MLP neurons of a small language model. Each row is named by its layer, matrix (gate and up: input weights) and neuron, and shows model dimensions 208-463. Each number is 128 + 24 x the weight over its row's rms, rounded and kept within 0 to 255. Numbers have three digits each. A neuron's up and down rows have the sign that makes its largest values positive.
Before each neuron's rows, "fires in" lists the words (lower case) most often at its 100 highest values on Wikipedia text that the model never trained on; "fires after" lists the tokens most often just before its 100 highest values on Wikipedia text that the model never trained on.

fires in: "2012", "2011", "2013", "2025", "held", "2015"
fires after: "20", "19"
L4.gate1843:153104134172117165209113119154126127137127130157120131154132171133089152127136148115097135149132125120154122132099143161128106137086104123111142106134110113105111092174126142156123131156127134167136143121103152163153102161143160124177135108144141130159129128078128154165116087135098087085125121103121116117111111112087096127109078176145146089117142091120128164092131122108130162159122121126117096146133120153080074127157114141137152116139118113098149102114179165134131150140138140089083104130139120117110078094099150168103126128137114105122173112118144078105112161127163138135146111139084132182134160129093148167144122133138150127132163095160108134115129122099113143092127131142143086111068146145143139133156140121118106193100136092119080113105169111150125102169152135
L4.up1843:124138131110114140142135101144142123097159145126115149115136173157101130141145160130088161132150155134151119105103137150151127110144160156159119123133087135106108119167093101146174097152137137145162124117156106167096124143147100151102122142168107119152123121150151142140136096160091138141125170106112138151159123126076112114177200123108126149104098075150115153115147132171157169131122135126110090131103112113116143146129113161157135164131156149123129119120132158146133132141154168111129126132124118126115068099134174121115150122123117142119110139084116090113115134136150124090172152127086096152107120152140164132135156130109146093121139114163104089094124125099153123115148143121135089145075158143103093122126075163109090093139103086121083130151153126115146111159152183

fires in: "6", "116", "5", "6th"
fires after: " ", "11"
L5.gate2034:097116113144142149108094135137160141144149172112070132102169117140141172110171084095114122156082141104142126111174100109134132153154130126081122126163101117093115182151136105139135118115091144156077143129097117102150157139163123125141138112142140090120140149096109125129121164122125130116139126127148163105124153085111155089132078116113194130126143161105104157061150118139140113088145120149135170127105153124156121135143102104140125158093119137136096146115133136106155108146096121100139134160113136114156147150154087166146101158134127068092105105151174066140138129144119113126177109129127176135126099091111131128099134138072108099129130147133160109106117125113123116123144144119123146099160119145120113138156133117081133148126085147099108109120116149171126126131115178
L5.up2034:152147122126139142151142155120117078161106094136137095137139108143135134106176117149161137140160105143129098067131139135093122086124101158166094096159143124156136126113123146083112136133122124138164142137144127137125083140113114110120155127076119127131134137167124170109112100143145118156092140140142124107136141133164142155082161113149114172150073108126140124120135113118099127101126160149158105153074144114127130159112124119092115147155148137118115134117151104158147137142130175116155091109150100145132137151190111166157116181101107116150139131145172139139122097164124172101099088138110097085159111119107148134149155106152129156130103119098137174103088163131137108159126110122116128131100133120143143151125157132130104135156125100117120149116102132140109124143155139

fires in: "this", "these"
fires after: ".", " of", ","
L4.gate880:132130143123126090067150117173129165155134143096132114119122144116116175101139102095135138124165138091105126145151132097123136117163175129117116160116102134130104090109126133130147121093156160130162140122146162147135120103111138184144118077148086116112126125145145090151110104135126175114121168109133107128129071151130133138091147141134185132111146160134153171111123140168152120085127117105129171141124128127152162175100118134131138110096085121102093142141073117113129147108165071079140135138113130089099143171083145103110116115148167110136117106104141167074115120152129126141115123156154149100169165114139105116145092132137110103090115102115135145126139135146128115128131103149101111145124155164162084126160146120179138150132080166119118144175151145097121128163142144
L4.up880:125134109128089084164116147073144089113154107172102135123092107148105142081098123105095152119092137103134150129132130138167128150079116105125132088133169134112181118186112113121103137146113097140093147098122097134117104138142150141136073114131129118142147143051103144114141150084112124088125140156099158132118159130134100118154142109107107108143139116112144159158096114090124135093093156112097093140126164138127082121124141109114102115089138127117118124111136116150121108087136162128119142121118122104113127167168145130124157109164111116145122099168126130088169155113140159150159160126149092147105098093124121134134158145137106126141135145096164106132096151172112162128123143144114132134091104114148122157098174171090132185107147140096111111128091111159159137072117126

fires in: "2020", "2019", "20", "19", "2024", "atp"
fires after: "20", " ", "–"
L4.gate1474:132121106123139140155176130168112154095155140112100131149155096152130104148079154149132103131133110115162118154128154107141133158148145126103139091130142162156103104162151179130117163161091147132134113115132112128143123117130155178129175126120126148143164112106122129127100127146139109139138120089131184127148131164119149142167151078112148131154132079164157154137107116115146122149131118160120101127115150109133157142102154095090127124142124137127157121101123105145077168161189162122109136157142147134125109123099160156105153129108115148173142145166122133141133151160113101121091148089124176127141140117134142155120127114145127129172148098151130123128168118109163130096132090147121128115110138127124144178114161072126091135135145127116106134132140144092100121119113096
L4.up1474:150140139103150165145125140131128108129115155150158105134120131146149146109113112175134145127122088128167140097140124092129132133131119153198087098149081169139147129099108071067130156133088137138128114117131143121087113142122092160064142121137076145127121108175085153167185130140169098115148151135132169156151158129102149132144161125118090091144127132126094106127141126171146133138082104145133124116091108116115116140147136148147114100158095105102096099100153143113136145109144160120160190119150118079107166120115083138132148139144102118142141128144116144098128167164111137118110165173140134147114145094167143128148141136106138108137131131143176148120130099112140162114126116069094133133107120118115157132104177109104129108150146087125120178163129100122125131119114147

fires in: "a", "one", "an"
fires after: ".", ".\n\n", ",", " and", ";"
L5.gate1645:102145092190133135149159114193115118069123107136120137086148135085068106092067185108097134091113098116098132150170133112156178111139129148148164172092137118177093158139144140182143117109129151161096125142150126163135163117103153150121111151160129113180161098185107137139141102101116114128125162097126137130152117118133134115141145115125103126108109138154154122095171139129148109110113127147106139129098098139127121123137115136180135144154109145067120114113114149140124118091124110154095109134136094101109136116106130104095156115161118112142139148088145136112105132111142120135077152153097146140127133142150129115103110124170122114142150116105133094163133148152146115135108136107123168140141125162157110146104159119145124130118150122121122157151104131112143104102122144
L5.up1645:175116083118159122137106140133147142155162149144110131109151118102087106136132142083116086142145152115154090150111128123142171137102116123145095135099146088122126133146139119167141118136135094140129136143131114126133127106126125092066132133126140102160129139133138189129145137105143136084139122126128137097177144100159144133163105122138091132112151128154115077154136126130143123104098127110090193085135115149150119106132093166134104138123129121131086084141148154142142110116158127153081110151111130094066095174113133149076100124125112137172094148140138106130118124165079125125104148188108147140110115128127119104086151105183135140148141099146145102146125106109100128131126151115131160131131129112128129107123114144147148145122109071170150130138060138102126130144161127

fires in: "5", "6", "7", "8", "4", "9"
fires after: " ", " ("
L5.gate1165:141098143154152168147096112105114140150118136115119111135128161140114110118125120111101138149143119079121120108111158161147098141116117121174108146166149159126110086102113094153122140145115145115127084147097101093192142116098158083142174104148123146162134136123154105156101110118117095131085109115109146116145101128113158142161091171128133138154138145139167143123105127128101125141072143112113106121127106126080149148134091135100135106114091113110131128114166070154149158162132125145105100114170074117108120109083136124117107149159169137167115110134110136107112154177152136124120090179109107115090137122077150135114130164171151174127148128160134112145132140150143105102139117134165143105095137140146138150110123124117134126152110102153137119114133130098155133119127132
L5.up1165:126112101131124121167122121110146134126082121130120154137096144156125143125094119168122125130121141156144133064126114129078105119121135082154118125129155097087154101102158113149149120131155126122110095126135112089143099181140143122116116107090078122158133145104141107142134129113137091167135101162126120102148149074143148124135121133098120141173163094129177117135143160130131091115117137094111112119149156145121150164115101133166104162081088115140152141108203118143150147155124089153096104115107109129148094148124127137135111120136144150098122152153111106118123126115142141147119095181116123101104132173116148137111139180119169142125095148116144155120116130129098081165157097127133132156118099126176087126063128091168123164114105103117123140151119146091115153129071082

fires in: "there", "15", "where"
fires after: " ", ".", ","
L5.gate437:118135091136111134125165151129172130112122122146102149121147147121083116139144145110143156124095126117083111095137153152110134129134141098126095107112115132147149138128142124151145125157117156101128116103142160138124113119161110098114141138130138120151129111146112127138103141117120147113095141105126136102131099096106112168125124113143120136100085115120142116091169135112113129133105115102151104171102118147147141137123136076142136106127123109146176071087146129132130127084154096123169157147165110105097161139125146127116119121125080166132131127161146163081157179127197087130115155153150115084091156133155135130158070120127126114114156107103115115139134155087167112118136144138134144128094108136176098124148146125087099182120133122122138129121132135089151144136128086
L5.up437:110131080126137177141138067120126118146099170141119179138127125115090124126099095118127089088130090103122126122098099142116152089098107169165115095142148168162149099143104126113177147088115151125098131138114121125113138149112123128144133149084094143164118109156157159117126104118187113115142160152145161119114141126133142106115090134134135068101113133120096090122117144182142137134124104140155155128107115100124118116106094113127103105078128092112107138132175161091135153125115177122149125120106104146136117110095114102130130143154113134136149111138108110092102130143104147118104159104089180138195123152117115163161135157161149128106115099184150148116116104064152126155070105102083110137127095109139115130128180130140145140110113133137169135137120088120159167117123128

fires in: "1", "3", "4", "116", "2", "5"
fires after: " ", "11", ".", "-"
L4.gate607:098145111108087091107153117117169104133105136086126096097116141160130123080170106150147132153182141091159157155066132099115115113143159122157147147170130137101109127085113116138136102167092178094108107120138157106131117101084086156118109114104168126156127117111093155129128139110108118100100122160145153139120076136124165114151123162094162129137135127145105136114137107165147122141106114131166129150132134086170125106103126146122166134135096153147080125099118143166141093149094126097123126113090103142119123174104133104103142133125121128093158112109134135085141148116148150082112073142159140118113115084113091152135169164097173142137152133103129101110113152100102155125116088136179125089112129115100126137150143106127135160134109104140117142137159158148111081115101168
L4.up607:163121138127127120155158148095122096165167130103122120172114103136117126113154107079118136158157124105166159154103132094139148096112158114128113102141109152144110114146072157090155128111137121143147108103090167091156157091144121123106124107147147100148120156109124144150152128116138106137098114157092133083108139102120118133096134110104142151153153145105131125126094103135132132079146084109105144134101148152166154136129093137091089149114126082147118136101126107130150145139148137119126082138128117125108125167150119099115105130126140076149108149186140106172124105138091093168089105091130129104134125078096109103091118117118108138137109143121074130154119131166144119171108134119166147116193165137175143189107118142103149162151150117134127077158144146124156130146144123

fires in: "16", "17", "2016"
fires after: " ", "20"
L4.gate277:129116136160141088122140136101110113146148134138113140139122151161136165093122130153111176093174142133151148140137121114112144146106154142144139148130121148187143121129120148160128088085104087126145100123146123098160120114138123134146103165123149085119150126139144115122115089122173109100147132125120135100163135135140141131128134112070140089116112121157097136166129140169127110152137117099060102131157158125135095110148110114144120099114090119132132153117097155111107091147147076123150129154112065142130157139074114137140134130105125077158088082132150095068153117171128116123142125127125132081113131144156131143142163178120151092127149146094122171158105124110128160147173127094164159140100115165100127144125138100140159161118091130164170129117144136136136134117118131
L4.up277:152161160125125116169111166106132136123122115138119150160168101135157104102120121127147153162109135126152147159111153113186154133129129129116119119133133135139149134113109116155139128135080129142125140120128116123170145108108130170124158126116127146143101155153128127079110121117118147121147122153146126182129141110097124084173181087088091151121125105105125077158119079133112136129134142172152120108147138106175131087126144105115148130092126127144102123167159110104152111098082155141134155122161103167117094123153079133143116161123111147144134133146145119132181169164079106093151131151086155126149158115166132119092141130097119130118109129090181132162145134155132147146098103148133143111108145166132161139126134107152149098165158140130158068109119134097138178119124152

fires in: "with", "his", "he", "making"
fires after: ",", ".", " where"
L5.gate2104:105147144152126094095143135140111157122126137088121181157119159140111146125075098108115123124182139123095134122128097133124083134111130103106110138107127121119144140147141135158108070091102123131201109157103134149148094118137150137169138101079163084162128124088126135175070121123136116140136117113125171133103143146142157138128095143143127113112148138162154151129115119169087135061141114138115100110150142118156153169152111128085107130141100149116116104149111118160128156095119084130112123140112105134062153141142149126089177119167143099163142090123115121092129114150106153144158115117136121086131128123092143109131152137099086164098143095109095103104110155094161153134139125137131141087107104095115190121173112129136105132144119165129142133147117100143145161155121151
L5.up2104:129147129161123134154163167130133095103157139109090161134139129136067160077107127151127135132124137165147129138133125146121149105163114115078130102147116113103126155124151173135134187118146097143142119109106093142135108115146115107138132123154117170097148131159132112114156092168093132060106104167110115079162102163116121096103138092193078145112073090139080139138115120153147108135125105138140136121105135152144121127146159147127171162107145144110136113110136106154092137119098146105141152122110126080106110165182117108110098141089096108130173134098111173102118102154155159134127136114136137085107177100144098125143094150099097151156120145119134144141114115142165165113125156120139129112143142124087118112096114107120110153100129139115135144086116117098102130095130140

fires in: "4", "5", "7", "11", "3", "10"
fires after: " ", " Kn"
L5.gate2011:178082126123119135130096127109143118096128152144113135099143127141087124081090120167128170121143095097154119105135143158092171144177129146168128138145101136145134089158126148135154153123127115157155093065121126125162116139095171134108149112131131124149123099158172119121110130158135137081142107142093122188090120119112136147136111138178152186142138163115152091133102068112141136116127124148110148134105117086156148124139142153095081094104091106104186128128162135159164122106134140120120092146076104147119144109162162128125120155161137117179133107103099109146122120148165140120096098113152132129109176119154122129124084096142131084107124100135147134127129131129081151116157137165095134134138155121145076147135105168127103162132167174113167127168133137071123138113154114
L5.up2011:135112167114131085177084169119142109163115134119096182111122117152165120153157102096116133144117146107109112111119106153144132097154155107112130107162154149156094127150125164120105115125124133147110136143104143145135103101172116109194121096087116109096123164123128145106142091146150114106125120134140119136153122088099176110120096151101128073127082101138159113116105156150087154129119142133133163137126137159165161166151146100102104126178110085145142142144150093092144164191119156098124115080151149139109104115140127142107111142133133106117108150091158142120112120110172165143137118096131155129156129126118094150139115145119114094130127161152185128100127118128220081125150131109133103159163128132100102121115150117109073152124111127103119150095120142127105159110100118

fires in: "company", "band", "project", "group", "program", "publication"
fires after: " the", " The", "The", " a"
L4.gate1842:099161132132151167158175123121134105166129136093073154106097156139125148138129138146105139100146129127124157095150110100141138108146102153137101154092162108127135095158119095162117100110172118085138148114155170092136159101113166120153164094149123143157148104105159121094152122116163150128131181118080144110122160146121158123117098103133121135160113152180129169131130134153140090145131094070102126119151137145150160127098115122088136173130106113109160113105154144141151157179100143156147110143111137125110135108151148129133129132162104154116115130134132112134095192150074121122142124159092116154118115167119108107091145170107100158154125086148109108162171151093147131148108092114124106125140137121135151127094146123128155155130158122134103148099098131085133114139160109
L4.up1842:100152141117157162099178120132141157154156176068139090097128164154121164139123126123144090085157141104124089130161120133111104095180092164121165117118147151103163072115115148085110118116154087094122150120154112127134125114124132140130141144161136108130122132108055114087096162143167110133164121168084137137152157151115128087119136094092130126113089120102165150151130117114147092105122105140166168150120121151145154087106176108147118128141145101133156112094155173155136149137106114145137109141166131147150123119130154084100153124132104144093114116138115125103108147139111142121149108152150150146113144150137137089158068156114077129144149115098153145167136117117104072094142117133106150150125154118072099120114109118182099140094117107104125139130163161100121105099095095

fires in: "14", "13", "11", "17", "12"
fires after: " ", "-"
L4.gate1775:131094134103144116153145159093101129134138145136135157179097163109106093118129153165107156127146123118136131096098115119123127125100120127139159164167139108124123148123158136132160184121122159170131116168163127160146119156181152120144171143089137139120121140103168101113128117118153095137106144101126121111164093136131139083119145108119115122098143088140122167118165123155138095148159106166108149137111096091132106118196140112136093159134157138123140110092122125124099129174170082118140095148097148121144131149145109087170108118127124108113126110090120136108093118109105140118138118186112091094131157128096113105123123123094153143090084110125152163158139149150152139117103134110100109112158152144134097135102125130133059093082132133165143098130095144132138157134116121
L4.up1775:100097081155102118151116101125161184118153101124083154093153148099105131113135136097138132155098154140129140132109161129144106159118150120112110090159164129104110105149094133159111109155085122142097149133112104111130137099130126171138128136121106157153151172111159119104126122118132122150113150128156114093161107110132132095117145124123155126143158100113130144117135134079102158155131139141151135158102102142171153162113087122064105117128080160153097102184130146151143151148110173118148159086150126120118122144155127139117105132154114127149134129160149125104115134144150189125114154133098130209129082167108182146136146116143143133151163097098128117139160156135111116113140162140148144081100119156125118150096098135124130086096155116144143129114106070138107181148164147

fires in: "2018", "2016", "2015", "18", "2025"
fires after: "20", " "
L4.gate755:144140096182129179115078127150174134116089119118104124132183129135140128110125110101116140111174103100105160109110106115108079132160178138155114157138174126153154107122100170153137096148109139116158140148115131122160147142091122101163136107128130091113156136118161111127111097122091089118116121109135159094124108145135111098170140129112136116144147097149105125157137092149144163112115149153108126143134145167154096122117121091154126108127159174119129151132111163129120123131146142116102148164168158129124117154137153161124109167139100119143118114152108108130100109158143143108154149135083099148137152114126116139119158133127128148099167141136117140177146127119076159082139113088158129107104103151106118126135125126098161126124178135149115096117086127146127142143097098
L4.up755:177173136137170183114112132109147181115146132142137104111122113133084120117142110135129117119114146110092132144126131149121147099154126110126152100094180124104147086122132126099164132094133167126122125115126087154088110158149106151118097149139122158162152168142141131147101130134137139151149142126132121112085121114125162123143132142130132086130176096099135114107127100151150101158165156139085130101134139130109115113154115179099119129171142145159138124155116120119149152147137128117119143137106102086131092091158146157109127139155137126126144133107134160184106121135102134121120152146128103145152154124110152179097157114109111098094116141092108111122144116112124171071132152125133140121086081160142134155108115121125140114120141057143137125170060171104115157100108112

fires in: "7", "0", "8", "9", "6"
fires after: "."
L5.gate1734:100107121143142097166156141149143139103150101113111129123159149155105137109149145111158147118094139133140085087112143120093119100147151149161158147125144096167150123154118131118097127050140139130105128157133125102160123067146116110108163086104153105129149157165090108112132125109113137116166142133151163135156126103133141124182129117145124142133136145156127139142094158157140137115086135160159113118123140161146142119129153131155076116143111099091130136101138102130097080121148138151133141109157082163113148098072110140099129164123139153164104131159121167110134131147110123125138155111148152168096121114132071155160092101110136158159127090145123167166085139161129125135118143120131147158157092108115113100168152126119164122181133155103092141133121133163107100152136123
L5.up1734:136162147130117134095115093121125131126106116108135115155145160141152087088089169071108127127138121115170165123138123137148111122080144152121090097141141149096131142130129135158116122163162107133163126150146181152114148153070149125180134128093098139138102164139144130134100109117153142130086124110103149134100137181114082154169118138147140108110106088132133136100140108122125119129088105156074137122106151118166092152124092117105143152090116157111106104130102147125166142127124093116147136086136098168159123108155122145088059114134126130106141110108166134079133144125117122104144086168145137143132106149127109081099128159120079120144093134121157089143106164150121098120098106136100149128115115087114155183160132187103116175131132119140125099178139150153134153148148122

fires in: "in", "for", "on"
fires after: ",", ".", " (", ";", " \""
L5.gate576:088137081191144158123189133122138094115132118122083105150188186131119103117100113125153154125128151113087157109147136127108146123127154100141156150165145113160133111138137149154177091134139158181153112161083147110113166162103149143159119093179092153138131134145103094138172105169125132127090160134126105115121143128151140113124132150125113135127139090170106098076133119133100127153105135115183099162100133126143157099117129115131149147135139160127131144154119143131091134123123146146152144109090116120143133130080158111125125165156113078106142095106113111090103125150113171143099113088132115084131142118131175118156122181124147160117122150153128157155152141157101090120100170094140151145135113163131093177078172116132102097094162105110106101129106151076131091174110132
L5.up576:100142106150108091139126133122153071150154127158129131175154139109110129106109136140116174129099109109110128113138126141120122142110121146141159131148114102133146175071138177139136096156096144146128125095087138121123110118120165118147156136129082110094129103122130170096134127126096142090146131159125160172141168135153156157149128095131119115171131091077094114124099129122107164156138114140137090172119138122137131154179132108138135110139138110127114164112118118109105111102155103109109099091109143146102140132124079095167123117107117085137146115114108154123129117102144093164083157114098126094130123100143108093182113149179127087144124150133177140166124127167142119127119120142117156109107123153155083120163118163129112169131155150085115161129132073125081091120104129

fires in: "19", "18", "2019"
fires after: " ", "20", ",", "–", "-"
L4.gate1961:141132170094120150127123133127145155105162133127155137130158089068132103121134102172079167158130123093124118134087093144139184104098158144185120121114092128155168113078123109116151112109082115088100146118129165070122119130121129106129154119114098117117125091119116153154157133131149158123116140113126156118138149154147101178155104106114112138123124133166135141143179133121144168099130126127088118108125092105109136128083132152133157111147115119127137144134148149101125126134152155137161149133087112158130145121112108120157091150131116145143182119166127166107108188119118120112123145164074152106132161140126191148081138156150142121180145141099130144107180147107141101102129114118112111147117140128117086139110155132110109150113132155157152098105104169119140167106127120
L4.up1961:156157171147123142163149140140140119119116155124161110135137149092153120196125127135129111138124135136075119152084109145150152162135106140117148102089120102153082146132092112162120132128160114125141123138144117102132123119126116102148104155152150130106168086114126112135112092151107151130157108172136126152144143179139118137098153129073083086155153165126108153108117105139113126145119118121106148119111113112103138068094134110144122122101150170106153152151135115083112151158097161114122081096145125169131121110139076151123067140117124105130104134104108090122166099109120116176150177151074117201121118150125148135174132137145095137129137110139131154124158089210171139109125132145146170121138121144148154124153130130127154133164121139154121117155134119188128052102129127

fires in: "0"
fires after: " "
L5.gate2006:084146167114132138147159097095152100136140105125074145103130088121136123138103168147126120143117117147111115134146103107163109174114109140175102107102158105115153163150175093137159141127128086151109090115139140118127133143141116114120139161104138107138163170170104093111136104106111122119117112142152156119159152128151118117113188136123160155101137118118118135130103129170148141153091106144157108134114100118177144121100142120138099150104127163081135122090143122108135142108142144116152105175126149132122126106128155134093117163112128138132146111175098137101133139134114119149097076129108113125142167150176134097110152136143129122126116107112098149158187170132161144112153149110161096161096155096096112127151124114065122078145148145113126164174115148096159111145102121
L5.up2006:116140129171106135133103134129117126147173103141131130152125105097098127081108107103109174084111118084105177079144093136121126118134097126121078151119159095124148149151119096112150101140113074140131081139108120095072107156129154165100117080124124104157139142121129167097138065105129138154105156162146162113115139133122142128145127136135114130124118108133139124098092110118098093122149148120129129108158093094132114116094140120093103147105086143097140136122150134102126098139137097096114090138148119188154089113132122156091152143151086143125175140136141086152151121096160081107084116140121132119172118141148137127128101098164117110179120139126128148118102148118151127134111094078114140175145098110124149113079149158088095157127118134112127178145127119121145150099072156

fires in: "in", "both", "after", "a", "such", "also"
fires after: ",", " (", " \"", " in"
L5.gate2102:134137093121142176163142114130142120138112110152105152097130132112078096136080105097109108137109117154137153128132148136146135077119155159153155114160109153142140134159135175117117148134120131183134125091128125102132141158108166131107101090146160126124129152100103135142143102118115153108116119093192143076111115134171102135131098128165190139125150108107117119125108113131123156154145102134128109133124144129140147126126133114136131104097153112118124106114113161075136131150163171081131131089136121151161095075125124119116099198156103114136087143104123137139113126137097069154130157109125110152131134159118136103119081117131132132107140150096175155105116106131119147139148181134084137137144095141149169108129154158146149140092150137149101138123136106145160136153146098
L5.up2102:152124124104094075121169117165133096123116132156112078144128105070145058082085168120116173151131147153129126138112123096070121150134118142141155120140119103137127118165113134148141126098110126138110118100127147137103137118128135168155156155135105134091103133164119153108150138115137080122143124108097125151150106116103118103157130178132157102127125134154155169095136119149100125126114150109104089156136153130149137117159094069130153144143115125193135146120150125168091134130109122143136112139129107146095148123171146142149114125114120134159113092090141109134118116137200137153094125124152149123122151122145115123168111126152129135122101140107134127164111134184104164144108133121188154116095095122133075126125098098131085133171100116123135098108130154122098134106148147

fires in: "12", "18", "16", "11", "10"
fires after: " ", " $", " ("
L5.gate2173:116124117164155121154162122131180075145092156149139145162168100112097120129180124121122138114179054105100150134168122123097175147143100132162095131100160135108120139147104108117145164109142110140105099092123119123134115115137143148152158132166124120139144142137124111125155093083142107123136106123131166132133141129135154113149122106129109096138141110119159127098133103125112099120113139141104106121116119107141140141121117094093130133127127110115163125133116122145166159129123122123184145117095093109082151129145127139118093149110130108137155107135146102156157137151103145120090149133128147136131106145125136119164122169141135125137143124117118076160154158169145114129081105145121096152102113135169079165085128140106088135141133139155108126103090147144105165142111097
L5.up2173:125131090153164168128136169150120085109111139149161113123162114147145139132173111096077159135161097153122138101136164134088136158146100158148141091112115122127171156143155131099101162109074097164124103110128127136145108117121129145157124118167107097133108143169173113166088116130132142134133080122121142165123073133126107089110118119099124091095122111139179110091130126143134115073107106144140103124136129132109115155127108135108100091149141116113133104114133176126156129164121118122152129160097125169119107138102108128118123149099157140116140121124166137112161140147166139095173133134137163113121165140148140174094097136120122114106167122131115098136141127153146119148098127146131109160108125145150141169102141141080167154161122108118162125157124126130164127129100101

fires in: "16", "17", "24", "15", "21", "25"
fires after: " ", ".", ",", " +", "-"
L4.gate1054:122104161104120173119154157086111109137079158162130110128103145135117142118120137117135129165130095127094142153134099168153156150144155186136150090105141161133135097121114135157096139143133156088140109159109120133158119151120128073155115153151113144170159127127161142115152151090118103080148146133135105096122130145110126106105091106155094124097163171129123137086179119112160123107125143138120102136107108124108111176131112095102144146159131132093120093148141090128111159140113108140120091154130123129133189104160110155119116154144140079107100130153105120154150133107186154144119175167110182110080148141125144113103116123126135117102173133136142094138103084132136100083144163130134092140160173133111099181115170139137139151137083147151147136140062141140125133161137114
L4.up1054:159118120157137088115090115135169121058175104160129078161127105143111115109106122142173156135128127128154120130141165140163180140150148126125137110154126122140107124156146142153154148141163108136106163133129108089122090122124149131151140116125091110126122135124133154141146097104134113116142129073124132149114131144126086131133134128166139146096097078138156120125131108127130147136134118158146154112120141126138112132122135104112134108149109130139137114156135098095148116102129102123147133159162145153123120129174106091108119168089098151141172178127114124097154139122118140126156104132101164161152100123128137130117138103164136142147131147105166137113191139150133128123122104149108090138107177109093089156109137119129094100117142181102112076110132149104144132134107155

fires in: "5", "3", "6", "penicillin", "2", "i"
fires after: ".", "ill", "man"
L5.gate813:139117129137110132125130141117132142116089114081116150138096155129133139111139170135105125129134156142099088155127103090151124100101107161136105126106091130100139147123115158147126128132134112121139132122143166103149154148128117142119111110109081139131126137086181124131131118086135099133140156160103174147162149136148148128121097129168148119122155139173101132096122121159100138136138111144096142125105154090122129110124137119159149127121150128096113114161163127136114169158137171150106091129140125104126114154104098139117098164136155111138109127127168093141116078088168115155140122089093105119191122092122114137203098148140146137111154095156113127172110089104170121158140120102125127166074149122161148137146150146152112111148154128106112140172164124062119104159120097
L5.up813:135108126173147141147139115091096131122133103091120103107091139154104120117179121118145140117182088124134110097128103157122084138078105172127132169164096158107128132139126172111109132122149144138146133134155104161145153093160135136154105069111102098130139130155105121111073130146144131139111131148118131130166108134109125134165145134128123169139109133106094133075117121095073172123127125086147145125127119148131104154137128105135112159116078167135100138131091102186124103074115126082114130129137087096119116107117149135077126152145124089122104107152122152119138121104111107120137123122131143170102110139098091156116164169176151131112104141165128144140095143149156156132144134120090170107158174128140140148112177118121125127105085142101113109130137158131135124152145083

fires in: "university", "school", "m", "company"
fires after: " the", " (", " \"", " The", ","
L5.gate881:112105099178121089156132105134136109144105124139131120115136096129102087114156152155147158161141133136105134166098077143076136090131105140106128130137161113186115138147113109150130094137144153110143156140152105133095109143151145144170135128114118150159145095165175111128112156106129133122117139118115134104145150116133102095130098124103082133132142116188125156091127144165119108122125078139129081139124142135112193152165167136152110159102094126102120147116165153133091146112144152093133095170142130178141082091128176119123122175118129083101112136110132130105123139125092116109091184107141146091122152151120133127117134188124128156113150156143147089156153137134139164125129120131138126139164093136121109150077131146140140120081130169141107153098135165087128094137122112
L5.up881:089115113116134100126153088129121141143152147120156162181183160176071159123145113101139176124100112131114119165145118110164100152139080089133186137111137119103141137089113133153124095102124120135147130124112131096105097116168125093126077072165140146170148131136126149109119103124122120145146125124145163158133125120116126128171188143138148065149112130145118133135145089138151126136133096122099155166141109128129130111106110109146107144136122141124161129132109128115137139159096116125138135142142171102105120160133109178158153107162142128116172144119143151093163143106101095124102113182146116138128160154125119106142097106117141136131151126132109107184142140163132120140121163126139142145127108135125132128156103135110082130125119126084156091130118103137131108179138154